MLP neurons of a small language model. Each row is named by its layer, matrix (gate and up: input weights) and neuron, and shows model dimensions 0-159. Each number is 128 + 32 x the weight over its row's rms, rounded and kept within 0 to 255. Numbers have three digits each. A neuron's up and down rows have the sign that makes its largest values positive.
A block is one neuron, or neurons of one layer that tend to fire together. Before each block is what it responds to, as a language model described it from the Wikipedia text at the highest values.

Description: Words opening a clause or sequence after a noun phrase (who, that, which, first, last, began), plus mid-word pieces like il in silicon, Epsilon.
L7.gate102:132129159119086144147152154139119166102107169178142101120173090114149104175150144177090178133103164137119137104147195078165179108100144163150149100124153113116178159104131125141116129134179143139158138120086110122129120094101122158096082137135158117213195115102165132164150089114087195074120125140121142089121151088121090109133101124101119077142141096097114127131153087134144152175109161102049131118137212107117127150185119102146158110161022078107142098163077102055061096146147144
L7.up102:130161129125101101115111046114188135169114112050188178172155088147137126033130143147102117146105114121061106124166104146098148147101133113103118148117175160076073080103076128110058107165158143149132136160099127096173155130171204138164098109126161155098141136094097160129129135155175148139131145183153121089126117101132134105155148103120114124147201056153137092143092121146116108203142112144136142150129162135146104152116170125155167115112134211102143203100122128157133117112150160
L7.gate131:130139109146134088135139133148117104122143126142115130132162113065168116166116145109119091139111095124146099144128102135140165100236132150071131099167125017151075170095099096163141173149133109123134145154118115070097093105091128158154141072139098079146146164113097057159162210120130097125175172128200118156151118130122095159107111151153116145110115137119099088128111122180193114083064126114124181154127120143161098117143116149208058107121125099136136072098099136141125127144122107
L7.up131:091119160175125150143088093127133121136138146100096051133138098105154149167155116177141086176120150147129103090126153171144149147167157109067127136143068117120123139097108112129124115117125118090101088121169115155142160155164173127204134121189154078122083111050129095139172103021125136088171147160117093116123163098130111126111074159106181137094141105140087148157091118161112152118096082054116193086080083190088133118121154136150085108168111093184056093142167106143149151154065063
L7.gate170:196146138137144106116093072113143163098170070051132107140169132152141138105054085092118112137118097094123103083153143117187109109222143162105144164058156099145155161098130111100079086134140149105099141163173140077147080114162173145121081127130136163128097109079148084141141140109177052135152111104139077105127131141141111132128152133140163097083139188110081097142136141153134146156098105085144161136122133153223122133113170137163109173108136103132187090168101151113146170141092128
L7.up170:120157140067148112112098126158109070082087103121130138142136122130116109104110119134141122143171144181144128112123150204076125100165131159142124091083183135126106138182145165128140154095191179100142109137119115115166060091145165125122117112135140152125145134146116100160125137109111084151114088125086060114129104107101068163150200143147146114153162113115140129106140255109092154108094155122132092142126141108125131150164139180118108102178129093170102140108110118117142115088081149
L7.gate172:131172178162142110162106165107108145080143199147160129154117090117088143121100132090148124153162110135065097105088139147134164087155184116081168132185143079091120134135168191173096104122122166110134165110122148169112120139110209194155115086127129160122175130089183071152192110154115107171120203124100162124150097157050165119124065182138106113064144139075139070111153107118158109131126155076116191109124137135112190114076099160099178114111124173177165113130101116062056148128148112
L7.up172:162134161105128094129098118087102124054112060129161204125134142093065130111170105114123169120165158121079172120097127152152086056102148120127127138146160135096118134072156127137126074118111129147134143111136096181087155157142181115119126109124161139093078093134135126148169104078162157142166136121134119152108151133121097137150137178158118136081149059104101152084124099117156071130156195143108129164152119178190081085130174135116158159145085115140162123159135117101116150164188169
L7.gate191:119147118112156068130123125096168101080143037099089166164085135156169150081109088131190182121095098130069168132120164133129200163171147122165177125105145141121115148139077087132092124159190122121120143144121164111175098136105090093108118062129138098140153114147188116167136102152218075089126162118127122109144149185106128133119123141154123131140076098114159066093152109137071191095123141118107145149048110118149077158114083112176103175169178139046107093120101089108179140178133199
L7.up191:093081125066108179059157156134077167093180105103103119076162093176158191155101133136201120110110149145133128141066106151134139121152148080066105158101166114122126124167139085133166156164210098128141066090104152127136143180116125092151146148149148136149186082202180129138127147086149134108092111149127117137132130108120156150125165133118122087138121084078162122135154101136120246125079084126076105121103124103119139145139117120140140116171102130079075105137139146177152138108118128
L7.gate209:143181105117186171125107122176148161081065174119163116161199124111080113142103168167133118106182139151125098129110061135179124098132178141126120142136088103114108174119088181118050157089141087133120135138171142080111121131180158143116076125115114137144209106064159130081180187137185130160166143093127114142149153163128110152162104227136165110121102161101160101120090091148156165230140081084083140094084100141150138143139147086169125165118111133138177074156110122147121132164134170
L7.up209:183161114178142121134139157167094088148180159067207125101126165137080170140144124135084142141110109212095175143088133108116094062121158178159157135128130141100170143166121147098078145100192123139134075160134128093091181142160131097149094123137152137115119143125153157149142197157127160173146128087184156121086152148135104170142104134195147161078112098076158138049145166098141113140165182122112114082104187133119054173172110126149155160155136087082125172087074159118139117108128149
L7.gate222:161186169139111118146132146094157119101142137078136102131153094140189130110149083116109118175085139155139093100171042156162103129220150167074166139113142096103127105066147142161165118119101173134102122145178080106125100103154146133093092098119168082156137112096150067134125133189145111145170209123160126119167133123082088127110161101156076138105173155110124118166117060151200149168150113081113090193131104094100134123132115143118103152094112119184131069137129125140124186142149111
L7.up222:127138065130140086112089114110136111125133149155086093185164139156088155117079108165133130133158149154169152121146167161101185150183202164151138135101152084141110140141151057102100093167116142118155140076149132143101136109133131136123118118149103050144151140088144086182197155134177158113134126102139124129146127136181139134115182123160161092162114143130092178100135113131131181093121117114166110144112118174203131122120124046080149119099079120140129132041167134197155075092132131
L7.gate285:140145117117141109155076039129134101080070158072165173138139122093101123182098113160136141139135138124126148140118073150144085119187146137128114134139121089157169079138111146130087128104145212093111125107129130131137142117148208115126146185096162150137124095150116082158083143135148109140109062164191123130139180152171114078178074145121100109102126096130158144137174140118067126161071103113125078156133094086112140111112141156147097091100133139115176052171142187165151135179150068
L7.up285:180160117150153141148133140137092164182105103064120090167182169111034115099093047108117094154123074133078146149102107159175113174157144130148154122118109166160118134119055102116104115149126100165100131155194064086141105058098152081142118086134129127174115119120093170125099135125102129156167109145110169134179169157138119118207132173110131163111095091205130123102101183074152122137105059160103223092154072123090099114171143108166075115115127043135150104122168122149102130140123147
L7.gate443:155126144082118113125143141069129113140121100150086107130127156088179155102119074110111106166149167143186151090152099121079172101128141177101151165092143106098109151177165158177110097123163128094143128127156128184135109117119141141093100103115170162112124138102143113141124157124104124116162119093126086150130105115072099066178110099126140120102142139099161110127133112079113131207180108044102153118115166130118116123142110165092108166073137108200192094124155148158162136157141143
L7.up443:166171068036176149146107159098115193146078091112159087160074153070089117136102143180175115144108132144148135109143155158127068126105158080166101158151112135176100154163089102131123101126101141172121137115109123158137083155087073102156092040117157106120120119111141177044116087132084157089100157110149097169148111130158135136174189166105137145155128150085146127159120142097147186174164085136098105083128129089131184129166049109102075132071175157143159116092107145150117116195127151
L7.gate484:110154135098143107062154145101108107111103129083077145152141181117119119109101101088136164145117104141141154103143158081142164087171106188099108138084167105125140129140154182104176144123104152092129070105125146192144105128136120141095142099157134142132190145131146063188182185136107084162165174150135127099135150090082105130120106119155182137084210168162101122179105134172164175173041092098106131150125106144161125166165158135119132132164090120150072140109110124142186111175123215
L7.up484:174162148076194119078079106146100136114143157125140158126189130137127148121132116099119137094144128104171106108165138146144094076161123141055104150039144062134149176141152181110065051151094144089087054173152143140128069144149173129157126116157118195154060097140136151126163114144147091142119105107125050104108136119056117054192091104113152109154149180084108140129140129134146176140136129106166153129155107144182146093131128152195126197135130090172168104163107111156113213099139068
L7.gate510:126113131082144086108035076064182082157105119117140126109096178149139134109125143114125081210219103153138098102054132157137135149142165145119163140130112121127164192123120153123123150076132151175160057177095176115167092120105121117147130174131144116189145081130155123087176147148129138108161168125143134121088089107125124127141167074124130054114096131093127113122156122099159146132166151137170157095121108119164115133137127158158129180136156127083194125159109150128126192163096112
L7.up510:171177128099158133237123070134183096155096172095179124141097153138114172098082072181121077165158098126073126201139149170107166117199133122120158119100133174125115128074147128130173134132216153134120088149162137105170072116186052097127109150130149105126167175121184117133149204168157083083145099114194111139106082124185173187185129117175110109106182148112107133089105121098157137113151074145122088120117121133139133116137103145114129080146144132088124171114173169158139159145088182
L7.gate608:126145144133132116098139126154124098131091177081152119133169135114140079148149094106102121118058114172153132199066122144141133075078132143133166158133143136106144130098101146113108065107158105166191149082126136133101098170158142123155102132218135121161174121095108165145141125175155167142168138149104153149077148150157085114123127169141133160114145187103176120097070131159126071141096143086093139137051146155135155111107121132137126178104102144114162139151140138149192139149072138
L7.up608:095157108131183090123080091182143139117180184128122176150124139095137171035101139150159145147101154132138155126060179088124128141107133153089088137082177096136069136117087155147097112143109102088127132116139111108180129122110169131162087155191047096111084147129085144088125171123129126112117117108192158127098151180104124107159052139078074139158175170090168134065126146174128098237133152151075063103102159118141133103082109109162155139158177136100152094137118143130099115188126127
L7.gate768:122192097193134084126153151136150175125100094120166145090101114165148132125114121139130138122085111168170107141055156148134178235163159108115146099096158163149118132056139127139113170140176166141132212139186168103160164116114135165075102140169159119102143121079098071145172111118142138109161170112144151082132133122120143158097128136180114096156116167143089110151140139073180127154076133116084101136151140185135110158125138098144089065111123090098119118088086063118137100110151137
L7.up768:143128149156149159098122130147163132117102125123145135142110207143102118159103141106116051072225141165157186124191096145100089110132087118146081117105194125113089097131057146120146111143130143110158137119118061168161108112155129139160073123169127095134140130189160147104094116114115171209140149124113123144108125111096127082123098084134179138111171152087054074111114116117120185069105093069162138104129142055087149166157161123111090107127100141162133161196139141159156099150132088
L7.gate877:155190092141137136177039133109179137072150170070169203102137100077148139115090107141130143087161142172111117108137135189070184080141178082114132117153168112131144147102093127141089146106135091158124152108094134104161116062130074121198061143209131122126085077136133061084159186084139154141119138097167132134112120122117092147100144162134127131129107112101146084163099142116156081107118134122000110164143151151172125102128129132108105075122097116136178143086101119073135087182117151
L7.up877:134125163131152060132077159096170163093129179140125153141083072158144098162091076154079109141124088122146128104111169159121174082142126110109113142079151120170125115099091151146135110102160121076102187078126134094149126146155176123121101069119087101116085150099191118173181169087111149134131148123132113112163123147131115132163105161156174164076167075088179076155047198144147142150136095077138162124103130090129193084106184136202116097120158124120113178132117121167177094134153103
L7.gate1072:116150100112101193113198114145150134075121184167161079116088090125136175129156119123155092169144103170128151084086176094102138073137106133187186085137138139203111145088151090156154117087090162119128082126098132156072121153203152089081087141132114110143144155172211113089124121155052120124134121126106118117123143135149125142137178129113139149125135190164113163099113151155185138133133149150062087112134153163074124134216152145125104098105098104057105131149089130115138085123153168
L7.up1072:134097114154122142097123130180095105044121191143140117143122101156126145230124123205100146113130121076078100087133130156052139092101161124153125161145160057062122075139191125121152169138129067156129075142150105126171101114082100163115176119076118143126163126115121130113114182132128070139117123122147127127137164102144095141167123198154221096120109092141125086083089144112094123125155093109129107148107092115136171094122128112147094153100147120115108110094103156119127088124098117
L7.gate1181:092102097137177080060112172101105161182101163099141157122114130168168154166129130140139149094180139169071139129113147096135159174127183136108108181166106140077120177151153105109114123120130115135157087112131094148102112114152120130127130105117076124121116171087159041083131174130109145178183164159131116101093090109123140154090081080084160131077127111181107089204127092146174162095166111188072151121135118176047087144115100177134157149101086108152145119145133177141154143146144118
L7.up1181:106105121110103095101120090064130098147180163095127143087103094075101141146121123103110123151145124116081110108121111149098064128141168130135102152134106113130189164158098122140171133090083172104117135148113144152134101116141079119140067113077131169206059160118146151096139026121099119130080111140150156096111129120117074141098184080107186094118067075124191157119124169147095140163155127161136140127126100150183132097154094156108132154135094094126210134146154187148139132071143128

Description: Mid-word pieces such as ar, at, ni inside Indian, Bangladeshi and Arabic names (Uttar-akhand, Mak-ar-and, Al-Ah-li), plus line breaks ending infobox field lines.
L5.gate225:169156121147101154056097136204136117105121172119120098138138179168133111143140114113146156083122162148151156100129146136090162165131134128114118152167134087195121094128159152142124106096119183119141125122157064129151140163146198199038100162159187135090163109122148143145108084125145141117146176115068162129053158107101099107136132167139122089111106165088164126131139111147191133151174091194146092106121060201166111100137161129087145053205102118131106118108105125109083117112135095
L5.up225:132114143120075051133143076118056070105175110151161147100105138125156165132123131109138098146138090128212125087090105085112134060087123109084111099165155105127156083097086089081163150167205052119111141096125104137155101092115118090145099095107176123119081132122128163139124132094166122168048139166141133189171143126144139130214161127065147170121114104149070140110181101087151122112098108107127097100125144092113133146131155151156140140053112111127109161088110178128186087158117102

Description: Adjectives and adverbs of time or sequence, often after a determiner or preposition in narratives, such as early, late, first, other, next.
L5.gate619:152166140122118137200130103134179137119177126054147136163137137165087121169036150168156179133152105039092140153126139114147143094121109152130196143104157124162117094153128125087132098052190150111083097138049086131099129163127132126136034082144166078120132119099115135145101105104121097144143151103138138214172056093083152161125218201114123107129104132099128127110132124118107155178108143118115138106085124154118057196147186108136110117105116094083130084097141102040099097133098125
L5.up619:171137168124093124156083051155192152156168149140096121158218118148123110115122149108168133164207133097161132118138100124105102118146076163122111153134078113193090159189153205100124113088153105107116087147075085149148104153167104163129102165150135133125163144119139124158126146126167110158150153113152117193136123071128073127139168124108164082113120142119156117107120174121101149118129153153123143108094114140137086202088160080164107150129120124099094153106109108066105147082094114

Description: Short word pieces right after a lone capital letter that begins a proper name, often after a hyphen, as in S-ham, S-ykes, Niklas-S-alminen.
L7.gate0:119163148074180136131141193133137089058140137105118139117137137140125131147125107088144195102131133135139115152084193071162101147111137126102125126125153109113125126152146081124140057166108121107074074142107144178155177151096092115129098133075120141117112155175201146121120093142134150116114170080149135177110108147118127073144144168100127085068170137135088146141137081129122150154187127089097116089126161126119151085108138102041110080131070113096082133100098126080060150043145100
L7.up0:074197112104090137128140164073175134129157158111147106143124145125084126133180149079115212107134136100120082139150161116122094182166111189071067151102132071145123177123156110084037087123144119156129175112156149108143105120147103148138098111154087204108096185085135084079194096129139127152135116114188103134104145157087135122123115123117071164133102099103116140197040124109134162193089129101158088132197119175112149125097129155119088168065080213145163108148115118168153136107137157
L7.gate49:134143139140116141125109117135080093123160192071095070118132158187155134147117077115121164111084125131118149146062147163099165132191115128110112160103143097099111155101182209150144119171109091153163117170175084154120119117084095163120082130142136074180116078136112092134123148157209052104151153166136172177191133112118104132177157150138116097105130127151079094146140179116170198124131176116149099176117137088201174155098156092121166141093152121152122064083119132143117097180102142
L7.up49:164072109096155123183131120121131123136124151117101084113112126097062144105093089159173129139168153065091161198107169141079138149100104117065089176090158144122149200095156186131131118140153102137120139168120097177140103142132092141143071096206108090160100085175157121132176109121099095095076112138105152135156059124068132149202159146129127118105166104134095093128101180142170213107087125116157158101088122094206168127125155120075140111125174101143157096079092133102137088170106117
L7.gate399:192131113116084186135140143130115147101105114140148111103042124128103093077190064102102145129117165123190147193147062139172127133217170076133103131091127102156124149129102043169130135140129207131120091099112093114126135068094117112128081114133206061127131166102135046117127173159103110115123196157120108128123100137114144112136154112113046132105124102137112087159128114125098137128146151160168165157099091173127125100122108083116117125120117143151123134055118182157142084092150132
L7.up399:142139134137161104105141149137145119136154104151172135085071168139118156112115073102100214126154103107123149064117179086101081110115113140104135126132215108132098107132168095130098157124153139097114098097107103072172129130128138173088159049095145169103125066124132133154098148124099141104130115077136112186121120112108134108108100076081135110129199090090128160161080110123096167102102232116176153163158123178174115164090152098130060154095131145137143182136098148102122175122087113
L7.gate429:143117159094131178096128131105157076159088139094101124116095113109146099135098109044137083143052110185121131079091065150110138143096184068135129138118142079082158099087042162116179067162150155121141101133119103178120126143112155104112150171186147147075130122070171117155135121165151102180124159159080137175156180159091127130144154114162176163109160109121149166137100139104136124135160164135194036145148107127088123103189135124142114096184186136073185134139125132132129143167071169
L7.up429:145149198133089089127179167094170083143130144110099113107073122165086131116130150083155132178139092109085124084161111169115105155090180159098111102072144103120193086108089130112133122152132085089134116114162141174153142176147099116162104144140151144104109092079165166167139168150117126190091206136111196127175077155093118183130166161132154076161138083159080124088131192146175127140191096104172056151153103085156161122178153107074117102177150136113127144074093116080121136141122147
L7.gate564:151105102122184099123133133110159171150171108062143095114088060138086156161128132120120153086073063087122131153133147107168163102152129200087151108121138143107127103092137156137158100147082103173138091134104121129135120043059105139103079149186089090077144068131126068178129221182099142107066149128161195180129146086095107127142117155136112142111120092170076108105134146078173134123161140086155207067087124148149094133115193120109119112145138150146119125065074131115150120107128135
L7.up564:181135134161120148101136135115125106151105108166115172063105148156076119122172164129100119179144131141141132168046120098163171155143144156099086170139150134155139156110180115132112180103162158159152186072132113134068152129137130140157120153148156089232159145114134093100175144150130128120168214211096082179132153098069108147159135157099149151134155180130157168193139144176124152111191168148113167110117137080082094163117181111121138130140162124107157125131140131148114158137136137
L7.gate643:160161129146139130112155135131136084122153131122151103122167147134120124131155182154155177174170104160143087105124201111135155145075133090101140099107119117151155095115050160161132144097108099073163169116072086166117135139161163059113129140114188146034136083088181158193102148169158120117121151149093152187098130164056153086100168135161106117087149132155095127091128078152154140149167114168148113124064101161114130163194130155059132095169147146105115124120084152111153151161100143
L7.up643:114079142151136118152142135137110082107091147126158130082168093134156114111143149122088217141134189121123172059123152194166111146157087119114114140147116158119117136079138088090143106109110137102188117140122140163184151167156157135055077102210119125063138155044089129132110105114224121026163166089112103166143128112137164135081121120144168135167076144157113149135128084088159116103140089153129091066125146179156174130151095165148173105160098094110104136088109147157082136167117105
L7.gate705:127140152071092141126136103136114056176133131136110122126114068160105142085145137120136124075187158158128113116138125125157133096122132178091118163122172090113101107126121133112128118201108134142181083129163119169153132179136136119107098164183165113105149107057150114139119168176169093133148134133133124129101078133142117117176203103119077113097126145125071132128137138193154146169136173148084136144097125119147110128174214086154099111165122092119124200064120118133168173147171153
L7.up705:155146111086152179178169139146113142148162120102164155141133085182097134136142124104208163141096181134109125191136166131123129136072140137126115098152124165174111150073171081098164106097117077104175103130093108125054187154157143180143059082137121180115083082184135070128171138124087130104151179113121127115125092140175126092144130186125102125161111153173076089143088104160132130129111097129171131138127152135136074122109128093078134119128049090140083126113155181100144140088128164
L7.gate724:197144144113182117188113159124142083059123079145110114119173161122100149100111104114153152201084134155118117140143148126114137135187142147091121103080143092106188101113160150109093142173168106178116125081162104100112128115171163140112117141111186150147143086072150083168120144089162129093119135118118098121110057179126123124182151112158171141155150110142208112150069102155096138169094177119136121146146124129200146112125133138097133112128111075107138127116064142153097093134173119
L7.up724:166125159127142105094133164086029091096157127142168121170084086147093143109182157101121159109106115171171152103177178133086105110125157137109142154137154147126116107146103124083146090102137191117113153146077120136124086143088186116146104136111184177125162132119156109146120137141160103129092196133082168118094078084087097123118191166095100130086162124078118115089146040128092165127145098112218136126086116143128070136131170139106144124100142128114138123090083123129115140178150134
L7.gate726:124155121113159142128052152110119145182149103117136131125124093141093208092155133150100149128171163171113157122127148130091087096173127102129120171159102087154149113127127071102148037135141087123143176141141213111118065173103192077112129107158110066082135122086090104130126153130145117114147163108078112098133145121119144144120172124163087166062106093160082126117162123106134088114140156126141178136094096094174094159122180166148160174134120126142141106084157142133066135094091109
L7.up726:089127167118170142114171137110084128127122062091102116108162153015115128141168097087115162098202130169088104140105134103132153078165094134159132127165139144134122072168132219122105113112057123167141172160133159146132126077182165087201178149156136132165102116128097122135082165139130170109131120118107115125139134184094143132100187096099105166166146095146181100127162147109152120139109085121129173079146113159101181119177161102147106153107165133090105101131136061154114096153136112
L7.gate833:125126152147112152136054131142086152078149164105149149115127126148135124095120092109089139123092109117135193119120081126158111116195151084136108116184166136152135140075115109163032171093139125119098117140104137091132087096176219177185101167159125155143103106149119071164116104097135116178187184127193177154097117140131079111148115179090096145061128111198162087164113145135125070146101163087121127129095128156161154125144149197136172079127150148179184123094176082107100107191136131
L7.up833:118086110138077186108176117157159168099107138126124134094100061147165138161135102142130079136083093132093153072087163107108106113171092147150142120145183123167097115155128173101110145122099134099157166150176128109133111099119178084114123130146076120097156137144150147060110117075158113158087167167130138113106114126122153114130130182177128118108110097161105131155103146132091160148090139080079077092180102100184103089145145151120120115105107146172110157168082128132096108113156142
L7.gate942:166154109143142173138087151094133149102140134096123152081111095147058148113141122113120109079128095188212137202166130063147114103134136120119149147171123078105142077105163101143072119146154142156136110117154097155108102114087168158138109099136130086134096056151116068176151167138099117128116169108179107187156120107076184109160168173168190136117115102099108113098133126145099165112145186108117143080105105091135150092159163121157088092108106086134124106146081144122124073172108215
L7.up942:152184118065169144124125226099090145146162130117199132102042116133095155166164132158116150145094080144129121157128127132110109114117122088101096127105150115166149079121165091063115059125141163093083148101186080106113078112158127090147053127158171093133103091129144143121156138135063170104130197152154128170147120098075143129199117198141170159158162152087068094134128126111181124090204125114129099150146134121127119087169158137106114119081148125129119129149145162100138112148148144
L7.gate945:122151144119117110133087153094130128083104094181073111127115146179118125115093151130100126146116123164116154075132149166108145111173157168060089170157143118138128151117132161153163109091085121145129126155147157160124108131197114136136137144161129111133166094189132110152120178125141148178165160195117141138068121119105096083162180130153115128123176178215102139103147126096219172129179153093172062120163130122135110146146154111123175096126116080093104177097114166152117106151133145
L7.up945:112126132149105134142109120135130169120085173238161115131134165126132102134140150106137140159110151099154146061127158169088101123174103075160114200119131110114166157111152165143165090127090150103109080102164144115154090131163069144118136161142098161059068168152071129140154113172081117121141153164152129081111123151183100172174131108114134134110133149149111123114142141083150091135102130145184073157183147067187202151151200155108132135132162073110091134135126173093158150141123097
L7.gate1060:148149123103108135072143173136131103078092051154163142087095136128130126168156109102167092139106129177149179112153144112152049143132157117102096088104071165133149152122158123128143093125110123084132094065138161134122079096057168177107088141225111139116119133074108061162126091117229120126139122089133148174113118125099231127095060121099122080149109131173127145149154139107183149126148151107153165170063101211083142145140137116108104191157148126093178122086084151098061089187126090
L7.up1060:149139114126029156115216144095120118060114101098146132081166151161163088161149147130149125140150145112149126114095182145133125121115130126182144127129161128123066109186117133140135092147136121089176154094110108162162146134157125089065108145073143119085144154168194142101174121140148107131101179082113137152135195082134078118077098136093166096176122125114149161138164138111102134147182125034132083105145199107087138135121106114111171095115114126115097146134062110113127092146096131
L7.gate1154:144102151120120144161059100169141130121165089158109171136196158117139078099128132145125187135142185153157121095171152109123137140168095130117156158162142090128115156119114136141128100074138134124141154098125145095139091163129140125088174111049063104117064122141139137165133146098136088100126095149148120084109143152137074128081202118045148105126125193155135165137075100113154109062133093106160160190092128161182131132169128152053132158089141111150095141124120116155147133124123160
L7.up1154:172133104170130113113098168150135075065150125158135168090115111119096176066110108132139155076126141116142127134164131152124136159148139148126090165133146154157103134103112143130173096132124202158123154129150089162184137110150104127040114155148144121105108097108085070199162165117126164088116141128144141111210103119130175123154149152143104129145152100138187166087120151166087182109138140127080132111078102118093095110200206114110123111197150119146083200105176091161109097125170110
L7.gate1176:097131141114119127112109157151108178147145087134175131230159130092123100125113107095106127096166201184171125086153157090131117099162142114110178132154104176150114173109167132098092112039170117136104130121094145134099068090100200165130096069120123148137113110151116101220118114192171122097168120137133188184093131147052117136108169157128162150119105115145155071140074163076153082106147166122160184168088144187177123091089125079164179184109149119129122168171154123152155110092130134
L7.up1176:095214087116145058126164105119148144126131070182152081144092137086149143086137078111139120135168160120088164142128172134084138162162082124090129078178130150135171122078128145115148139150217091130111132104103157111055112110105133144128115155176106136116113118163083083169130113095141126083118117103098179128139143084125141072171129149141111164101143120109171124071119142122150114087173113096154160151189068128158122110151140094121165084174121091108107204129115098176115101134195118
L7.gate1179:119137100112113132106143115113111149103122113097150085123110140191106153177192107143132166110113160154129114179161093101153138162155158156119139053151076124114121091132148090105174084118039114168084130074120139142113087076097082146094108169118139117123118086091167136089110166173178084161095182088089178131106121129156077163151178143179125146144123173160076130153107120142141126139138116051142148175107131129126119122079190090124133191065153141062080153108159116084157088150140107
L7.up1179:112193111208113110122139161151197134126163110072113137106118122194153141131118088176195130140162130128137125127136157095145166125132186133143143118120125130100109139148184129108186100100118094146139142114086131173151119122122083106113072141129115139107122087129207099131121099132088153143096189154158139147193130119085070125111187164193143109128123140112037184095093085190133150164117042081071146132091152082192159148067169092089142079148088093146183086139083123126162147179119161

Description: Word pieces and words in Indian names, places and languages, such as endra in Devendra, Krish, Mumbai and Tamil, plus scattered unrelated name fragments.
L3.gate152:174110101114109091158128168109128130131187148097101183142115152100122202059107101128111128127133142142085149131140145070115180105095161147135144181066124202116141142101115208105099123101086151177100097134139136116166032142133123069108182099106199112126103082106116105169059063111078072104133097166146122179149160131104139123145122109181144113142139077165158095090176132146119213119148145128121104179051143126124085148099101127113139132145094089087169141110113092075176141167121130
L3.up152:151100091126128058084138169127107102131184148091144151098130153137199156115165112098100107131164106116142102136136127128134091128107150168135139155148149144167116155103101171147079112041120098138131130069124183071117131171136089113135137168156149123098158069104172165129114104138198122178175102144090160123123105114139139127105110126191068113134146143087177138084127111114097189114157179204190116151142157137089137132137140159073127146194060173134179121086160119105156115134128135
L3.gate766:178105089147072174133106113193141178108147164140113102140122152187129186198115081115123173109158061121138137184156149140127152125110163103116190205105092109162143122110127067150105115149132148158104146150193148125123155089114091166093089085124141063117118104144128123160167150149152107122126080048106055093167148101116132110113074114160091123123116142109106094090120139145154123060133136126162065094075180100115107101111144188128150168155086122095137049093095152057163035111122153
L3.up766:167068108136101160173106145189138183159166126139146130138177130141140150171137134142119158130175117111134170117178155130114133156100123131100134163055088124207143154076158031072117094154151104123080156153176155104125203126103133159087177132106148144154148119199109177139186070072108137088115036080081107130165150112146114085136081123158120113154110151061114098083149156120149094054154109095193093141130152111129121109142147183132188162163084160077160090083111151099134081077123115
L3.gate864:133081106136193153113135098124141101152167153097185155136129165110094147080062119129098114111099098089129132080150143119088132141192143106118110146116129146144144141095138108159055151107148127130139130139175130118148095130089119138164110134142146092101091095148119115142138069108149121105131146090139154132153108081136116112150121134162142076130091095138146130109153118216096076118170069152097127225124128138182095195154138092160118081115140115131019096114168147078130090118085132
L3.up864:143113215103161143090100114123113080084142097128166140140151131110114082158141144122151108149137147152140130174105084086155093156136090126116088082135156107093088116159135128083117147105131114162103182157074129116146081156070094081123156141084168158129145101194138200110141189138101116155116117108181141112159107142121154128130150095087090193090177160112150135182084158122146166098152169107113080058116183163100162136117127141140129153197098097131140112146148086161087123135122170
L3.gate1003:214103156128154146074143143131129157052174137107187128140068165141124160125155096168169176156166060119125096137137167132114175154131161146160134063139139087162117141145069138176130123124159079117107104074089134055184108124143124157110150109124144106126150027113148117111108078102182121124120200148086166170137141093098105147114115111211101110104151137132126155082057110127162166068146152099178140100042161194139117141193121158121157147163111122111138079148066079087128112134125114
L3.up1003:182051155137092138144089108171118113095159069135161088165138160188146113120128098167140126087171084101132084100144179088093112166102105138149092079131096099199115157096105153110099095084141087099125126026134129069146122117123137149138178055135150132160134090118104163143089071085182089108084139144102169130148166093137129111169121122198109132161141109116162184071070104103144146069190124085146115083094147113142142153155099178132152099142131155168176123120090123136113145109115072